From a checkpoint of a small transformer trained on Wikipedia.
Size: width 256, 8 heads of 64, MLP 1024 GELU, vocabulary 4096.
Architecture: LayerNorm before each block, rotary positions.
Training: a variant of Adam for these matrices, 416M tokens, 6353 steps.
MLP neurons of a small language model. Each row is named by its layer, matrix (up: input weights) and neuron, and shows model dimensions 32-127. Each number is 500 + 50 x the weight over its row's rms, rounded and kept within 0 to 999. Numbers have three digits each.
A block is one neuron, or neurons of one layer that tend to fire together. After each block is what it responds to, as a language model described it from the Wikipedia text at the highest values.

L2.up773:600517516486460454444495461450478563558449464469577513525510538564427500462610450464571532507464538601543600456440355474534519570566451556445500527518492371578527470544455486482560508490476495519536510466578467528481398486548498571530576525454590489441505506614476468435476513386460513484
Description: Name-ending word pieces

L5.up225:547487490575488398461499511506491509448526436529632496527490534416564558533463475510442567532466579507554597495491559483516443546577508472423454426449570515505480492577414494421474510503465494541495405579496485540598436521580478508433465533452561485502447459490462506484453472428493600455
L5.up294:540498481522516501474498590486526457519540500484582410564456530407554523564457521516493459501452424524460563501403533578466555585530448390448397454439548581538469460561387511451520477536479486573451411459466493527604533498590585520356513509433491467534491495517426494542508515526465585562
L5.up508:580447543598464484389385499497512455532546422455616545520500489452554535515453546526536446475464491516512485471524538465550443544536583514445510439524507452577571547549488526509498485540444471549542510533530466521570514555529510514501567491461542437530504465533490552591377520470479579510
L5.up596:536435504564431461479448471465526426506617498425533544380568526510459524517464486550524419426495523525507521487436356524521487563547560480415461455471509444566494479521512489455513411555487450437493456443528511520573518548562503486533579562539650512506465490619479536516484620455493494538
L5.up659:532482556618482440516399555461472497486545461506563553360498481494566474493475462518525460452478479513470528436477439467508473493476486532496538497437515466581491456542549582355524532561567464535470597523472496539609456523554557465440607461385590483593464471547558539518520625504474551444
L5.up713:481473505496486504465402607462425533470494566491489503499536554504441479539608493535549513463488559487435490469450439422535430499388564488462483453451513411629574541496442484473525544487628434511546553481493512568461499549541480483508475533428611443545561480547479583609461488439454588508
L5.up779:601438520533511420483397525466581497475490528418580530405448487405506480517593549501398521489470547437449568457479551521513460595474560449456555520474523458485539459564473519493530440484551470560553490495486470518517489554537509545467549455469528389533529538471497503532526457487555532556
L5.up811:468623503476502435516467521599446516469469450508504584466469476572559522407571507552410558406492482513548468511470472413509538549582495438469563466461499479540424510498447534473490469509513574559504457523506504452502415543551614450461444442468577497501489490499485505588454564511493490552
Description: Mid-word name pieces

L5.up73:442477487482507524456456471527477554496506452497507502513545476580427574584473435492547546448516498573450545594516519468574469519434628583459366455496571473521519569492562433646540476427517428459542465481569513517516489484544441561507501481494528522439530437542454499496470479516504571556
L5.up114:518511519608506458485535519556509482496545474531494561480530491525481580456452433538595489552472554479478569582505473478473353663412557498565517493496558516488520591608448434510455502488545516505480469472582509570444602450511416574497544517417522474470498444512596416588569632433501529552
L5.up249:549502547601463512482482465482495438474571494517459503465550493462504546483405478518420518475528527465475538485507506527515407633542533464557489492422463499528483646546527430490490419398496437494474457479615445551459568530470494509426547481439607526539485500514495542586475542465485540471
L5.up261:551523473497448504494532387488504470520544482465481514525440469346560538515538468532428554463507495529513579493533512507441464511453492529516529636492532569468551529499443463615511488470492454568568434451577485496470542516460560485443429564529520464538541448464455531519518518447457499537
L5.up575:477511469483474490486509544494478461487620492437500568448509450558496556533472432486540530418492541531538543502509469513473424588532505578537465438509483484426495544479540413559473407514484570494570523493533522520383488509552452570547510550523507565511497456588476532485588423457560486503
L5.up582:469558426465551482430468560523448417427578522514424508512468590548508488482565512523477541540537470466496594503530505577631391524494548500517557503458558536514473504499577403504506468514483518353543490508494503471438526458517497458506524565511540537389498560496484504493557524465487501450
L5.up638:437533528563428447463495511442465445463591466535551483546499569459529511464508552536392453474469511500571552576543497478638351494508535480468504524488591531517518541604577417500543473478598469494550420513491544546445526587447512542434472530527476489479478499474557523505495510531499453551
L5.up970:449463485465430524577502499487435540482510511490433486489510550501510593534509512573456456502409541507477574478502497538535446556505535493509493482462524483593575540536491484518524491548546501471550427447560548454410565531466447535553529465494542464449465471578511538567530506468542457563
Description: Word rime after onset

L2.up490:498602461544463422517536550580506511553542470488558542551488564513536539518464404470475464546472454530523643390515487467496470490436546474448505501450443503572466496570433474588594379585570551502458484513476540553547526533460511459424496452484538464487469562499558489545511527521481440605
Description: Plural-ending word pieces

L5.up17:465532501564493466501470501565542545532533576472506566500492529498539398374537525650525474423493536516496517492621439401556451433449402520513539530481499485562542452580482526472533470493515454543466507556418481544461482459494521451479443526496602496459457480506485562537491479432480543513
L5.up107:433583549432496429487450592490488488436446484422569445448509508390555541447436517523509442423453528496566608556537551502489428440469526501400497528447508531558542531481619498533594430466438427556443404501526480555518521554567468538517552538474590431430491442523451564565491522494440472527
L5.up408:525511536531457492514491469505510455425493520439502477497462509411505621487498540526454547516545543523485542502522538389586440488536535525394427403496494527470523474545518468531492516488524547588494455512559506564489489559645511484431480526440543452522486500504455603498558532527488511566
L5.up434:468455503562557494509518506474390562457443510533442568539584523495517521579531530443509518566425549483480567480452512428560553568522510438532396472426494480474476542510400513567479421509576533490557441520603446539562444512613437502502533550487521533492569571523569508578552473360541451518
L5.up469:494603527502545493547478472512451615508425478493523504489539546478480481458577486587558535496466403515459566498503555393457502492456512430578521448511590468520533574497526450533481518504518399474537436480423546664518475454482532555506498478490510366371529481576502411527368504496537530502
L5.up609:489401533529418476562533484565412574529494433497525477571583457509526553479509479536518458587451567532444518522564478411581439498496510502471540512457490416539524503462547507473518508459535440499521469523449554522491502467569471475442478514424569565515494509505552434443434506482621441538
L5.up943:481482425517462530550536509562411526501467585493526450613463549532546474430592432568516516474524520587459643484507495408506496479478541577450545501541496543525491532540462486572544405584582463495521421516479505503518494557520479493460516454388559466396474519478437480466485552461472567473
L5.up948:549556474498463442597504508524541552464495438457565452480442381547496415509527455515457599475594426543495461522469564515502440433505517435486487509438545539598479469458472485562543483467476487537435459491570509456458577514431428460467446496408555455404499470515575458512459463480594523526
Description: Mid-word name completions

L4.up276:542429470593454390497416431549480501527550497521535576401603512502526556503503460545468471565496434531526553454472439481478415567445534472439459470484570497459441528502495505457496485529524485532513446479530563584467424482517421457542547540529555429478492476462516501482447483457570561394
L4.up341:533493594519464389483460433575431570510504433492494452445517535534521444516437437511520465616472553467393568494419389433448478520529463444485490544506509422521537472547501547543472474529496464516495513506461484510452504445592398543568547507410566455431580532541513381493478482565478467531
L4.up419:425508487580428367386464513522512491467425509553557509448553512468575393532574415490533534514502455550457532489596560480414530551497512509515471622547519415521521540376475509470594508437463530535500512395456545565568509493449416496570529468569499465543445451485549518466458512539462459598
L4.up632:527543573569425453377341491569438530514547528578511549430506609548508545454492475503570451518495564481460597552478423407527498575438493468490533474516576515540433601441442482564585478516511501563506475436556518549388504509571415485460459467491555486489443470483558506468447520475431457518
L4.up815:524519415527418454430409501451577519483529409558506501534433472540468521494509452514553488523545529487467516528497533462461473511532523480462506446466522486469480503419431419550654536503462520389447618419572519524477479432587506485454461493494547341526494467468539494510484512525474518496
L4.up894:460478548539576512468458592568538493474544549549483400452566542460447481460463475547493421551517536566489512475480449469514477511485507548537545531479579416469503552532459498437523438547501420517542561479523463528410552444470455530567552434487660542482490565510533478463466551430354448488
L4.up950:518501518546368429459424564508459553485529519452445497551497554515564447510478355550547510613502543623483530534547501474483453540444535496452511497480616468433439593508421477516483371518481525449537445514571499589522492492435504510580438535512452483459463547501530546428440566442497570568
L4.up961:523544508489463518522476531477508429421535478526486464488518566511484532595473428503527532556503405530445515472518483444566516690492465480450480420490545517534488507559531492521459460463490442428505503493474518530453482401528507508504643556462569498522479507554582518514522496505492508537
Description: Mid-word fragment after onset